Weights of a small transformer language model.
Size: width 384, 23.2M parameters.
Architecture: LayerNorm before each block, rotary positions, no biases in attention or MLP, tied embeddings.
Training: a variant of Muon for these matrices, 3542 steps.
MLP neurons of a small language model. Each row is named by its layer, matrix (down: output weights) and neuron, and shows model dimensions 0-127. Each number is 128 + 32 x the weight over its row's rms, rounded and kept within 0 to 255.
A block is one neuron, or neurons of one layer that tend to fire together. After each block is what it responds to, as a language model described it from the Wikipedia text at the highest values.

L3.down156 [134  81 127 121 130  50 113  77  64 156 100 165 100 106 139 142 112 189 168 118 135 159 111 136 147  75 154 142 109 175  68  96 113  80  80 202 105 147 146 195 103 133 136 132 114 122 146 102 100  84 151 145 106 125 196 156 119  73 137 163 157 138  94 123 101 163 109  88 139 118 142 102 101 161 124  79 132 117 152 111 161 152  39 147 140  73 111  89 148 119 150 128 133 134 126 157 129  60 137 132  97 136 120  94 165 125 162 176 106 148 168 118 159 142 108  82  97 105 113  41 136 150 128 156 139 114 111 149]
L3.down163 [120 111 141 162 152  92 159  93 172 114 123 194 127 177 110 116 106 161 128 132 113 117 114 140 132 116 135 141  63  95  98  97 181 151 166  86 114 108  95 112  78 178 112 129 149 138 137 169 129 137 147 158 176 153 142 139 167 198 137 108 167 101  70 119  63 127  80 121 151 143 120  94 165 102  70 120  64  86 167  84 146  74 142 105 116 108 152 169  95 106 105 117 126  90 136 162 119 167 101 120 110 147 141  75  96 185  94 111 113 112 118 167 126  38 145  56  87 143  94  85 147  87 162  98 137 141 110 160]
L3.down397 [ 88 137 103 143  94 153  97  86 150 157  98 169 143  92 118 134 125 145 113 144  67 154 151 108 119 145 152 123 132 176 143 126 156 158 186 154 133 147 149 157 103  64 111 103 146 110 112 134 138 147 118 101 102  61 143 141  96 114  54 134 133 124 126 116 138  82 150 167 113 143 210 127  87 209 106 138 162  39  94  82 104 104 125 110 117  87 165 114  97 145 171 149  97 156  92  84 149 134 171 135 106 110  92 135 124 126  97 122  98 180 132 140 129 201 128 107 101 106 159 116 103 116 110 191 144  81  98 138]
L3.down520 [111 131  76 103 166 125 113 110 170 118 155 135 137 110 100 104 112  93 199 127 145 125  83 156  72 127 138  85 123 148 113 147  84 167 160 140 140 153 127  99 165 141 107  98  94  93 107  88  64 147 167 164  87 132  86  79 150  96 137 102 111 158 106 116  62 149 134 116 133 193  98 126 120  97 116  97 117  45 146  85  81 125 161 112 107  95 144 130 163 122 178 161 162 120 194 131 131  84 180 140 142 164 130 156 111  91 101 103 117 173 121  68 134 127  95 120  70  87 133  69 166 139 126 126 189  76 136  94]
L3.down893 [135 209 143 121 109 145 185  48 176  59 141 110 125 125  64 113 111 137 139 130 116 152 167 107 147 148 139 142 111 164 113  88 127 108 111 160 208  95  89  67 165 117 186  73 135 130 182 154 170 168 143 165 136  71  62 121 134 161  88 127 119  98 134 144 106  80 175 136 107 182 101 108 146 137 141 142 173 139 203  83  95 123 157  72 107  76 157 120 148 152 203 125  70 136 117 119 161 181 110 255  76  80 115 140  80 106 112  92  54 157 112 106 120 143  96 149 100 112  93 181 121 162 136 157 220 119 112 188]
L3.down1191 [118 120 130  96 167 151  97 121 111 127 157 162 148 166  64 165 112 137 132 170 106 110 102 151 128 125 135 109 151 126 123 116 146 159  82  82 142  73 103 106 118  86 154 126 136 127 133 111 138  61 107 137 123 143 125 140 176 173  94 153 111  95 106 133 128 101 135 139 129 190 120  69 156 170  90 176 140 130 134 131 153  80 135 106  93 134 143 167 135 133 160 171  94  80 186 119 116 158 139 153 146 167  99 110  94 190 110 141 192 123 153 137  97 110 113  77 127  72  79 134 159 108 130 101  96 112  96 119]
L3.down1255 [ 60 157 104 131 121  93 130 114 168 157  91 175  87  91 115  89 146 162 211 169 114  85 143 135 194 113 123 196 126 151  89 107 156 126 140 122 124  95 128  77  69 138 116  81 100  87 129 137  83 149 147 120 118  99 120 166 126 149  83 117 139 142 156 164  78  99 139 190 133 150  87 105 145 176 150 146 104 176  91 103 169  90 155 130 118 126 147 139 156 123 126 108  73 170 173 150 143 161 102 144 210  81 142 133 134  62 116 129 150 129  79  88 150  98 113 102 135 111 157 115  99  91 110 184 122 118 117 132]
L3.down1283 [111 118 135  93 159 165 109  84 144 112 173 119 173  98  77 177 100 108 168 163 127 121 127 182  47 124 163  74 102  95 101  89 120 104  98 146 161 106 128 131  99 145  56 143 111 113  99  50  92 106  86 156 104 122 122 126 142 155  73 175  91  88 123 170 127 123 122 168 185 133  39 124  96 118 127 250 113 180 130 146 156  77  92 144 193 111 147 123 114  96 147 129 106 159 126 142 157  96 142 136 183  90 165 117  70 147 140 112 173 179 120 156 134 101  93 137 107 140 173 186 112 116 180 168 134  81 136 162]
Responds to: Date year separators. Comma or space right before the year in full dates, as in April 6, 2023 or 22 May 1998; also scattered mid-word pieces.

L3.down3 [ 81 133  96 120 111 160 133 167 183 122 160 186  92 136  44 116 137  91 118 112  91 175 134 145 148 114 139 110 161 141 146 101 108 131 133 105 125 180 127 155 112 122  47 132 146 140  77 137 139  82 154  81 132 109 114 162 101 186 206 125 101  79 137  75 153 171 150  91 156 145 132 148 142 110 132 165 151 105 159 102 154  85 207 133 113  93  90 115 146 107  85  89 140 113 100 175 124 148 114 148 110 155 156 100 163 185  88 106 140 139 124 110 143 144 125 135 148 141 172 199 162  97  68 137  89  94 135  87]
L3.down19 [151 156  77 166 138  89 137 144 100 132 106 122  74 174 110  96  89 104 140 210 159 141 152 149 130  97 165 124 168  98 113 143 129  78 111 174 124 115 148 125 140 165 166 160  93 164 187 121  98 167 119 124 111 122  99 154  92 160 125 142 162 150 147 136 145 191  67 144 144  99 148 150 129 102 151 117 121 162  76 108 116 115 168 106 111 173 186 129 136 176 112 126 128 126 124  78 111  99  98  65 120  92 139 149 130 129 159 149 194 186 142 125 116 151 127  71  75 167 130 131 166 115 166  77  93 140 105 117]
L3.down367 [100 101 102 150 155 112 128 107  87  78 189 110  80 147 152 153 118 100 118 156 168 129 107  93  88 104 196 185 100 169 133 145 105 181 117 186 140 131 130 121 119 144 140 145 167 158 156 166 124 151 170 154 129 109 227 163 200 105  80 128 106 146 100 124 134 116 137 155  91 106 134 196 136 125 144  70 162  91 153 141 172 114 121 178 132 124  77 130  98 115 188 119 131 164 108 163 110  99 103 114 119 118  92  79 172 159 156 189 125 108 161 106 120 129 154 110 167 184 103 109 139 139 126 153 162 102 127 106]
L3.down584 [145  94 152 100 137 163 124 140  83 183 157  88 160  53 124 162 133  80 138 148  84 112 119 145 139 112 145 134 151 142  96 192 100 154  96 180 150  60 116 193 150 133  94  63 159 101 152 101 147 147 141 125 127 153  94 108 106 169 171 123 178  87  37 133 162 111 109 101 144 114 151 109 108 134 106 141 152 129 136 146 122 201 175 142 108 138  88 135 117 110 104 156 130 132 110 210  79 108 132 156 154 172 124 102 137 176 158  74 161 212 154 178 123  92 128 142 130 101 103 166 112 166  92 113  70 156 128 168]
L3.down882 [ 86 136 171  96 180 108  87 174 134  33 144 162 112 106 126 115 155 137 189 151 132 108  97 165 133  80 172  71 142 103 144 120 124 117 141  80 136 147 112 120  95  88 139 105 182 140 137 153 146 121 105 147  76 164 197 139 113 137  88 175 128 126 168 108 107 135 103 156 111 157 141 109 149 129 170 110  92 144 106 170  96  83 167 108 122 147 126 133 187 151  96 119 118  78  87 131 110 126 177  98 132 115 140 122  75 155 214 153 124 160 145 173 219 156 126 146 157 104  67  82 155 172 115 110  94  79 152 100]
L3.down1105 [202 157 150  66 166  88 154  99 125  57  97 100 160  94  98 107 157 166 116  97 157  85  94 111 104 175 130 148  81 181 141 133 134 144 171 144  94 120 144 152 142 102 139 145 167 106 150 166 102 166 106 169 166 115 128 121 132 160  60 138 155 100 119 129 172 119 133 147 125 133  98 170  95 174 151 188 167 169 104 128 139 110 180 154 158 159 147  73 118 144  74 121 104 129 139 147 142  96 150 156 174 138 204 155 184 156 175 102 113 122 150 124 114 103 152 109  98 175 183 188 163  90 128  62 123 121  93 173]
L3.down1138 [111 126 141 131 135 133  35 150 181 149  74 146  76  61  84 106 159 143  93 125 105 154 178 170 126 114 190 121 113  72 117 147 143  91 108 151 128 123 131 141 124 138 110 149  83  84 122 107 140 155 104  84 149 156 144 186 164  90 142 197 133 116  99 142 152 173 121 151 166 172 152 109 106 148 129 198 141  79 148  99 163 123 135 175 105 133  69 147  85 171  51 152  93  98 107 105 146  93 141  83 139 121 166 122 157 130 179 180  90  88 191 105 135 125 147  78  73  84 179 159 109 129 112 178  99 152 181 152]
L3.down1317 [191 137  38  95  74 130 131 164 111 100  93  93 143 174 173 163 137 133 159 154 121  89  98 110 138  88 146 129 103 159  70 133 111  95  97 129 100 133 179 122 113 109  61  90 148  88 102 111  78 102 147  84 150 152 122 201 133 151 132 113 127 196 110 121 140  55  53 111 142 129 160 157 121 127 110 117 133 111 120 156 114 149 175  81 129 134  97 176  93 192 139 109 179 146 153 164 145 158 160 103 120 167 128  65 148 119 156 189 125  70 153  90 122  81 107  83 141 159 131 144 157 161  87 106 133 102 138 127]
Responds to: Serve-as word endings. Endings that complete a split "serve" (serv-e, serv-es), mostly in "to serve as"; more weakly, other word-final pieces (Hurd-les, wh-om) and "=" or ":" list markers.

L3.down291 [116 106 145 162 134 129 148 160  93 147  94 189 156 161 123 112  87  69 121 151  95 115 109  54 151  98  97 106 102 136 121 105 157 128  93 165  88  88 104 130 152  78 112 136 144 179 140 218  89 146 121  91  62 101 118 161  67 120 154 167 182  97 134 134 101 115 133  88 141 177 137 194 137  69 117 115 134 135  63 144 125  92 104 197 114 105 114  95  97 143 139 113 127 155 109 167  81 127 112 165 119 151 120 152 141 120 110 144 149 156  85  64  97 104 154 124 149 167 142 112  80 128 148 137 100 110 125 157]
L3.down439 [151 125 200  69 130 114 191  61  78  97  69 200 125 146 145 113  69 102 166  89  62 131  96 211 113 127 155 110  81 102 113 141 152 135 136 130 124 133 137  83 108 117 199  99 138 113 140 166 143 115 168 137 105 102  92 121 109 121 134 151 125 165 152 105 209 137 153  93  92 137  92 140 102 126 135 120 104 173 144 103 194 139 117  98 158 174 106 120 118 156 124 126 154 131 122 117  80 116  94 101 135 140  68  93 179 172 113  98 126  43 112 176 115 136 129 122 130 150 182 129  98 168 178 126  95 141  63  92]
L3.down742 [167 111 213 128  93 127 139 134 109  96 157 158 104 173 153  93 147 165 133 179 145 169 152 139  86 125 123 121 131 174  85  62 101 113 107 128 185 121  92 133  43 184 190 105 232 118  95 131 139 112 141 156 175 156 100  79 117  86 147 102  93 126 148 101  86 164  87 114 109 152 172 174 113 127 167 131  81  86 149 101 166 158 133 123  89 150 128  99 132 138 174  99 171 102 174  89 143 101 145 104 128 132 117  87 146 161 134 103 110 204 172  75 154 113 143  98  81  96 138 163 136 154 147  83  83 125 140 118]
L3.down1048 [178  94 160 157  93 103  69 140  98 114 132 143 107 133 172 160 127 158 108 150 136 148 113 105 124 152 164 112  97 123 142 154 122 138 126  98 140 128 176 190 134 142 122 130  92 158 138 150 129 113  92 145 154 169  54 122 122 180  94  92 170 107 121 137 166 118  49 216 162 124 158 127 162 118 115 164 183 180 197  90 169 136  55 142  94 165 129 121 134 144 113 157 153 142  67 122 186 112 145 140 143 131 107  64 121  78 141 138 159 125 131 108 112 139 120 182 136 133 110  96 124 115 106 139 125 142 157 135]
L3.down1078 [107  88 123  71 153 130  37 103 193  96 103 177  64 105  84 164 100 183  97 108 169 155 102 157 169 102 127  73 112 110  85 118 143 108 134 121 135  79  90 123 145 129 123 154 123  76 127 110 136 135 182 119 117 165 156 131 152 139  88 157 142 145 169 130 125 139 101 133 147 105 108 125 116 185 149 131 100 153 126 132 160 147 142 123 111 120 118 136 129 128 136 121 142  87 150 137  85 175 113  51  94 109  26  74 139 119 108 139 132 151 106  78 100 151 205 136  95 114 155 139 110 177 132 117 102  70 103 106]
L3.down1292 [117 174 147 193 154  90  97 145  72 147 141  87 135 147 143 126 170 104 117  99 170 116 157  83  99 148 206 111  80 104 130  83 126 132 145 143 169 103 175 157 191 131 107 139  97 185 115 120 133 167 153 114 168 138  76 103  87 161 106 172 118 109 159 149 107 180  96 143  81 162 123 153 172  81 138 164 145 164  70 127 148 121  34 114 165 153 136 142 152 124 165 119  97  90 167 107 134 128 122  93 192 150 132 125 134 150  76 137 137 161 126 182  65 195 154 102 152  78 158 143 169 149 178 110 128 167  83 127]
L3.down1428 [ 99 132 123 121 125 120 107 112 134 114 170 111 156  83 198 128  95  80 161 132 150 154 179 149 131 140 181 159 108 138 125 144 175 159  89  91 138 126 114 109 119  82 104 192  92 105 118 127 139 211  87  93 206  64  94 121 170 122 143 138 121 146 112 122 117 121 111 135 131 143 135 106  93 126 186  93  93 150 140 147 251  59 128 115 110 158 120 128 159 156  91 129  76  99 111 169 126 117 142  53 111 190 124 194 168  74 113  70  97 131 126 130 149  74 143  88 152 151 136  82  97 122 160 135 171  87 138 124]
L3.down1450 [160  61 119 183 145 115 122 117 124 131 124 132 126 194 115 100 120 142 119 128 178 156 125 125 101 126  74 167 142 141 138 161  74  60  92 142 109 115 105 100  95 140 115 137 117 107 127 147 142 151 115  94 106 129 129 140 109 120 128  98 180  95 131 146 164 133 118 107 121 131 133  89  87 117  99 114  97 164 144 138 165 137  39 118  75 168 169 145  77 163 165 113 142  80 124 133 170 107 120  85  76 112  73  72 199  98 136 118 178 109  85 157 129 166 114  95 106 228 175  88 174 130 157 127 152 118 161  91]
Responds to: Word-piece after split initial. Second word piece right after a lone capital letter, mostly N, as in N-on-album, N-ot Your Father's, N-anyang; also opening quotes before titles.

L6.down63 [120  98  89 125 123 161 141 114  93 100 104 190  69 157  78 127 124  95 130 145 158 111 144 154 142 122 163  80 147 102 130 133 162 147 121 152 191 115 134 103 173 109  95  59 177 156 107 103 159 139 152 158 156 103 122 199 142 102 197 150 129  92 105 151 157 113  67 134 114 154  69  98 121  53 212 173 153 127 121  87 115  99 124 104 144 137 130  90 147 141  94 188  83   6  28 123 137 132 139 171 174 128 114 127 111 106 144 139 132 118  96 100 135  63 134 112 142 135 142 180 154  98 139 135 105 113 168 131]
L6.down94 [148  99 108 128 120 181 114 122  89 157 177 137 148 171 155  80  89 119 123 103  62  79 144 162  98 138 134  98 117  95 109 121  73 135 144 111 173 112 125  73 172 136 124  94 127 152 112 154 114 167 168 154 218 119 118 170 166 126  71 116  59 179 134 129 114  86 154  95 156 111 133  54  96 116 132 115 143 152  59 101 116 118 155 109 152 185  94 139 138 100 183 137 128 162  94 135 110 116 116  78 171 140 137 171 130 157 102 143 122 108 160 141 138 124 150 160 106 104 134  54  87 127 157 145 133 104 146 114]
L6.down566 [ 92 117 120 128 191 120 150 118  45 106 103  93  84 115 106 142  84  37 142 174 108 131 171 174 102 103 181 165 126 129 196 107 122 112 143 110 128 104  91 146  90 119 168 111 144 124 104 154 137 119 133 172 182 121 115 177 136  77 115 101  42 136 133 113 126 126 122 157 130 179 114 164 156 137 127  95 153 179 111 115 106 136 163 153 160 157 122  93 142  99 170 120 128 105 116 179 109 136  89 106 168 165 159 120 118 115 156 192 109 168 101 118 126 142 160 117 100 144  95  66 158 119  62  95 159 119 106 136]
L6.down645 [182  95  63 145 124 115 176 138 116 101 161 122  87 127 153 149 134 107  76 174 143 156 105 125 151 124  73 180 143 170 130 164 189 141 136 120 137 120 140 202 178 127  88 127 121 125 136 142 180 132 138 148 120  91 127 164 136 127  74 151  96  75  88 173 116 134 120 144 151 105 112 141 148  76 200 188 108 136 136 162 122  69 166  94 140 124 139 106  86 161 104 118  86 120 129  94 174 143 139 154  98 118 155 132  98 159 162  99 181 121 127 155 149 125 175 164 136 126 128 123 124 159 116  41 112  83 186 131]
L6.down650 [149 121 100 119 136 151 119 122 193 123 122 126 115 146 108  94 109 130 119 126 162 113 114 114  85 150 124 203 130  81 136 122 164 123 156  82 104 126 102 137 140 109  98 122 164 145 150 178  83 143  80 213 143 139 184 133 136 144 117 144 113 150 136 115 100  99 201 100 187 115 158  75 102 149 106 116 176  95  93 101  81  74  78 126 112 159 111 146 132 117 111  97  88 123 130 103 143 138 173 140 135 121 147 171 133  96  95 196  91 168 179 210 175 140 160 118 126 123 153 111 112 140 150 106  54  82  94 120]
L6.down785 [104  84  92 114 107 124 119 147 114 144 174 102  86 152  80 136 144 132 116  86 111 104 192 165 159 168  85 112 104 108 163 125 110 143 110 157  57  78 178 140 118 102 116 147  97 112 115 173 108 156 110 105 143 184 139 149 148 105 134 149 122 115 139 118 166 126 147 129 127 107 123 187 102 174  92 143 144  61 154 126 101 100 143  99 118 116 149 168 162  63 137 108 143  90 105 124 182 113 189 186 126 139  91 157 137 139 137 137 136 161  96 121 103 162 135 191  93 145  77  87  79 161 106  49 151  85 117  60]
L6.down1268 [106  99 128 154 191 104 168 148 167 203 136 135  95 127 126  78 201 110 111 121 135 122 104 156  96 173 123 107 134  87 102 153 183 171 133 126  96  60 116 129 124 117 156 175 158  90 172 132 148  92 147 120 140 145 113 162 113 100  74 196 146 137  74  48 118 106  56 108  98  90 109 151 158 102 154 114 172 108 144 132 145 117 112 119  88 103 186  70  67 184 131 127  76  88  84 158 127  81 147 120 140 150 142  99 142 182 105 161 144 136 167 133  80 147 135 177  14 116  98 111 167 169 149 110 116 153 113  83]
L6.down1351 [140 129  91 169 112 179 134 136 126 123 139 135 114 101 126 121 133 104 133 164  97 108 154 147 163 147 134 110 115 169 145 181 157 191 141 155 103 133 129 162 132 109 159 100 107 206 154 138 134 139 133 145 147 159 153 183 107 160 140 144 143 151 115  37 149 133 144 102  92 106  52  96 141 163 124  89 191 156 100 141 134 127  90  82 108 197 130  88 109 135 118  92 172 153 136 112 126 143 153 164 109 117 139 147 176 105 153 110 108  90 150 100 194 111 160 150 136 101 152 150 113 157 160 120 125 111 141  80]
Responds to: Mid-sentence commas. Commas in running text, after a clause, list item, name or number digit group, as in "Crimean War, and", "White, Coloured", "8,825".

L5.down636 [163  92 121 115 141 179 129 132  98 116 149 194  85 105 133 128 112  84  57 147 101 113 144  93 132  95 118 145 150 134 191 166 162 127 106  83  95  97 124 139 134  90 179  96 163 132 122 192 134  92 142 186 165  43 155 136 117  73 114 113 135 108 161 134 141 170  57 134 171 144 133 147  85 146  83  71  98 144 144 116 121 114 144 117  65 118  71 114 133 172 124 136 101  89  96 127 124 113 129  67 159 180 117 140 157 112 213 134 160 119 143  74 186 148 107 132 148 114 121 114 109 137 121  44 110 101 169 109]
Responds to: List item separators. Commas, semicolons, and or right after a named item in a list or appositive, such as Space Dandy, Maine; and S70 or.

L6.down308 [ 41  78  86 146 136 143 113 134 130 114  62 137 145 112 121 112 126 128 136 110  80 106 138  74 135 143  77 141  98 108 156 140 123 121 151 142 111 102 118 124 134  96  93 180 118 133  49 103 146 152 151 140 161  97 145 153 127 180 140 116 110 116 136 120 188 140 122 155 117 134 135 111 118 113 101  75  59 160 149 145  99 134 162 123  84 122 140  87 130  91  87 174  75 112 123 125 138 134 133 126  40  80 146  79 131 111 147 112 150 164 126 161 135 180 104 138 133 121 125 110  98  88 127 150  93 137 103 166]
L6.down383 [ 93 146 180 115 104 166 194 101 100 129 145 158 131  85 167 136 102  81 179 119 135 110 144 169 126 156 129  97 155 115 146 163  89 130  61 161 153 121 139 137 124 135 125 124 114  94 100 107 140 112 163  96 159  87 120  86 156 177 146 171 125 186 121  98 158 155 149  80 125 138 158 184 135 105 116  95 130 137 124 186 131 135 153  75 177 118 143 102 139 113  73 135 118 154 204 146  88 137 169  78 111 104 141 104 133  84 131 174 103 153 116 110 120 135 112  79 142 131  96  93  80 161 116 144 137 146 138 153]
L6.down489 [120 160 110 128  98 103  89 179 147 125 103 183 169 121 150 139 131 119 119 164 153  94 107 125 127 112  88 103 117  55 103  90 100 112 167 133 121 143 186 146 148 178 161 158 135  87 124  87  80 145 136 161 133 154 120 102 113 125 221 190 151 130 115 156 146  98 157 126 161 174 112 145 101 130 241 131 115 143 126 190 126 110  95 141 128 137 122 106 154 152 149 172 138 159 114 160 197 129 134 116 108 103 127 163 110  87 101 103  91 136  68 150 160 150  81  58  82 144 150 138  47  52 181 123 101  71 124 131]
L6.down710 [171 114 149 103 158 115  81 147 180 202 153 128 125  97 142  89 131 121 112  82 144 116  95 140 108 110 124 105 163 139 123  99 119 112 104 150 160 119 111 141  80 126 142 133 127 118 128 131 116  68 120  98 110 185 183  89 165 140 103  96 132 115 105 109 129 104  74 157  99 158 108 122 188 200 158 180 107 153 166 108 139  80 116 123  86 180 118 142  59 121  97  62 154 116 143 112 103 166 124 136 122 102  67 140 195 119 125 157 127 143 142 138 143 109 153  89 118 145 136 118 166 209 171 193 159 183 136 130]
L6.down832 [ 63 120  42 140 127 168 138 142 139  96 167 147 158 127 181 152  34 148 137 121  82 155 142 140 104 146 135 157 188 101  77 148 135 107  66 148 158 121  99 149  89 139 145 133 105  29  81 116  96 113  81 141 144 148 176 162 141  51 120 139 205 110 179 100 197 152 137 186 101 133  98 156 122 157 177  35  82 130 120 140 139 125 157 131  92 134  66 105 162 131 132 126 112 136 135 148 111  96  82 111 106 160 119 161  78  98 126 120  97 134 153 126 132 121 142 129  85 126 151 126  93  96  84  82 117 215 157  66]
L6.down1006 [158 131 140 189 138 139  85 117  56 136  73  98 133 142 156 152  59 127 127  74 123 135 158  82 158 145 160 162 111 147 154 199 136 157  86 138 134  35 155 171 127 114 138 114 147 135 146 169  95  80 102 134 117  95 118 127  82 141 133 131  79 141 152 112 136  97 137  40 172 198  98 131 149  81 100  79 108 122 105 120 175  88 121 165 114  94 146 100  66 144 136 185 103 104 149 138 138 116 107 167 141 118 181 121 135 205 169 150 126 167 142  93 123  83 116 123  93 104 118 146 106 165 155 189 130 138 157 143]
L6.down1252 [105 157 131 138 153  47 174 109 141 165 175 199 173 160 156 116 164 117 194 149 138  67 138 109 101  86  75 130 131 146  57 121  97 111 137 179 134 115 121 136 146  74 107 138 135 122  94 109 125  22  89 135 167 124  86  80 162 135  95 187 152  89 115 156 131 159 106 122 144 130 142  97  99 152 116  87  65 112 178 105 136 114 152 136 211 173  95 139 161 153  79 132 127  91 146 144 142 129 116 123 101  99 109 155 103  72 138 126 137 163 125 112 125 137  92 186  85 129 125 150  93 131 163 144  98  96 105 116]
L6.down1340 [201 148 147 121 146 149 113 119  94 108 130 137 159 192 119 112  83 146  76 192  84  88 106 121 174 140 117 100 148 129 133 114 124 149 101 142 171 107 135 138 101 118  95 130 155 127 111 155 128 144 139 112 196 130 119 153 129 100 125 137 130 158  86 131 123  87 168 103 147 112 145  86  85 160 129 124 139  57 104 131 177 139 107 116 182 114 105 152 119 114 166 151 193 134 208  82 214  85 143 117  96 135 121  23 179 120 133  53 125 162 162 123 123 115 103  80 124 139 113  68 110 160 127 187 115 146 120 161]
Responds to: Foreign name word-pieces. Mid-word pieces of non-English (especially Slavic, Hungarian, Romanian) proper names in sports tables and infobox lists, e.g. Osije-k, Zakrajše-k, Ková-c-s.

L5.down753 [130 126 100 134  91 107 171 184 167 123 171 153 130 150 165 118  88 131 161 114 117 128 118  98 100 107 113 159 161 130  73 111 164 180  88 178 117 128 141 125 145 121 107 136 114 106 168 129 140 108 137 124  70 190 161 122  98  90 131 105 144 165 141 138 109 108 182 125  58 116 102 163  79 164 142  98 106 103  77 113 137 115 151 114 143 144  95  63 138 121 134 136 111 113 144 158  99 145 127  85 142 137 113 141 126  80 108 117 125 175 195 101  92 162 132  99 133 194 134 172  80 135 116  95 146 153  88 104]
Responds to: Rare-word ending pieces. Final word pieces of long rare words, especially Latin species epithets and foreign names (transpacific-us, costaric-ense, Maramure-ș), plus some table-cell spaces and punctuation.

L6.down72 [171  60 111 164 163 152 100 111  55 126 176 140 183 104 178 102 118 130 117 176 160 131 249 182 128  82 132 164 168  87 120 116 177 132 102 111  87 151 152 197 123  98 183 172 157 115 118 115  73  80 129 116 186  70 108  98  60 153  90 137  85 227 120 152 156 114  63 148 123 102 129 133 167 121 181 176 126  99 117  93 103 140  78 148 158 135 139 144 161 132 179 141 198 156 129  84 146 154 173 151  79 157 110 149 118 140 170 133  85  74 156 107 121  96 132 160 140 155  81 107 149 114  65 134 106 135 118 190]
L6.down241 [166  86 130 113 139 176 125 112 159 154 110 118 108 162 212 137 104  79 138 115 172 124 191 100 192 109 134 114 125 141 157 119  75 152 112 102 105  91 118 170 130 163 122 188 135 148 113 175  99 170 170 117 129 120 154 167  86 222  38 158  83 119 141 173  98 142  86 146  74 200 174 136 150 102  97  99 156 163 160  75 135 113 123 145 187 100  64 116 124 112 146 109 162 164  79 173 156 137 166 148 181 125  89  51 154 152 143 125 102 117 175  71  83  95 113 119  84  70 117 147 113 108 125 107 147 118 126 153]
L6.down339 [136  77 141 132 141  77 109 114  65 103 146 153 119  85 128 121 185 130  77 146 132  57 206 133 143 154 105  91 108 162  40  86  97  84 124 153  90 193 139 123  78 175  91 124 144 106  94 134 140 147 135 174 111 101 114 107 101 155 104 205  94 131 174 130 122 160 150  81 120 131  83 137 148  86  99 104 133  97  54 147 100  81 161 194 133 123 131 123  65 113  96  86 135 186  94 134 110 147 199 107 106 176  78 106 163 138 155 133  77 114 126 148 120 137 151  88 119  96 137 130 100 146 164 130 133 101 106 159]
L6.down370 [138 176 138 144 111  99 127 153 122 170  99 150 109 152 157  81 196 139 117 105 111  89 113 159 120  87  77 112  87 123  75 144  85 159  98  92 114  79  81  58 192 133 129 171 143 145 104 120 136 162 140  94 177 128 163 107 134 100  72 106 123 125 145 185  97  63  88  97 157 167 124 111 122 115 195 141 122  93 133 105 152 128 103 152 145 128 118 155 131 167 136 176 112 133 129 169 122 123 115 101 171 161 176 180 123 192 152 173  95  94 147 135  97 126 107  71 111 152 107 156 114 145  65 190  84 166  94 190]
L6.down796 [139 173 144 159 150 140 146  76 132  76 186 138 107 168 165 124 120 116 167 103 180 118 184 116  87 142 193  60 161  97 116 127 153 145 125 151  58  82 116 159 113 137 170 136 110 125 112 179 173  72 147 116 121  95 131 153  99 182 125 103 107 100 164 159 154 124 122 138 135 144  35 163  97 129  79  94 175 164 165  89 129  72 164  92 138  91 107  90 142 132 122  98 109  84 111 114 148  54 158  99 141 171 167  84 122  81  82 129 148  71 133 146 208 164 164 160  86 113 153 150 174 115  88  65 141 118 100 150]
L6.down969 [125 157 186 110  69 110 126 137 130 165 104 128 134 139 213 129 105 159 136  87 180 116 104 106 120  56  50 133 141 144 181 124 100 122 165 110 125 134 144  75 105 138 116 116 105 126 164 109 125 111  89 186 158 138 133 155 133 150 124 184 184 154 173 164  94  94 137 128 148 104 148 106 152 121  96 158 129  96 151 141 137  87 119 132  87 114 178 145 136 180 154 130  82 161  93  92 119 101  75 119  91 126 111  35 110 106 187 175 132 132 151  88 123 113 121  85 115 104 100 143  86 105 138 141 127 189 134 173]
L6.down1242 [118 127 126 185  78  84 155 167 107 108 110 148 132 180 119 118 134 129 104  86 132 150 100 146 122 137 160 163 145 102  70  37 152 134  97 117 194 136 139 105 119 172 123 190 125 139  90 126 111  85 117 225 119 107 124 128 180 234 119 154 145 157 113  76 139 138 124 126 124 100 135 105 133 115  44 100 144 184 171 115  99 111 164 178  89 153  69 159 107 176 108 154 142 152 127 103 135 118 117 141  51 135 161 150 176 132 170 132 124 148 105 139 100  63 139 112 155  89 110 120  91 141 180 101 139 215 189  53]
L6.down1481 [126 118 108 144 165  97 139 127 102 165 141 144  90 108 107  96 132 202 134 105 112  65 118 150 141 107 153 122  99 156 146 105  92 124 130 137  49  80 138 154 170 149 108 180  95 160 111 162 171 112 196 146 125 161 150 136  73 130 189 101 126 155 131 189 105 173 113  75  97 134 136 142 103 142 115 106 114 212 127 159 140 131 132 123 137 104 130 147 116 139 188 127 150 113  73 123 194 121  89 146  95 132 115 104 161  95 143 135 148 118  78 181 140 156 121  88 107 147  98 189  99 152 118  29 160 143 130 106]
Responds to: Copula after biography subjects. Verbs like was, is and being right after a person's name or He/She in Wikipedia biographies (He was, Foxen is); also weaker on nearby punctuation.

L5.down456 [ 61 111 137 109  95  98 104 140 111 186 108  95 102 142 126 182 154 180  78  92  63 144 110  88 102  67 152 118 118  90 112 158  94 133 153  80 129 124 106  96 131 127 124 110 169 183 120 163 144 127 115 167 132 130 112 109 140 138 187 127 120 166 172 146 100 130 112 119 119 133 140 136 100  96 114 149 153 176  99  77 218  94  73  68 136 135 134  92 208 160 110 153 157 136  77 148 120  83 118 132 173 114 162 202 134 115  74 123 173  95 184 104 146 161 110  89 142  93 130 125 123  85  86  33 156 101 111  88]
Responds to: Verb-phrase auxiliaries before verb. Auxiliaries and infinitive "to" right before a main verb, as in unable to escape, has been done, was based, could not produce.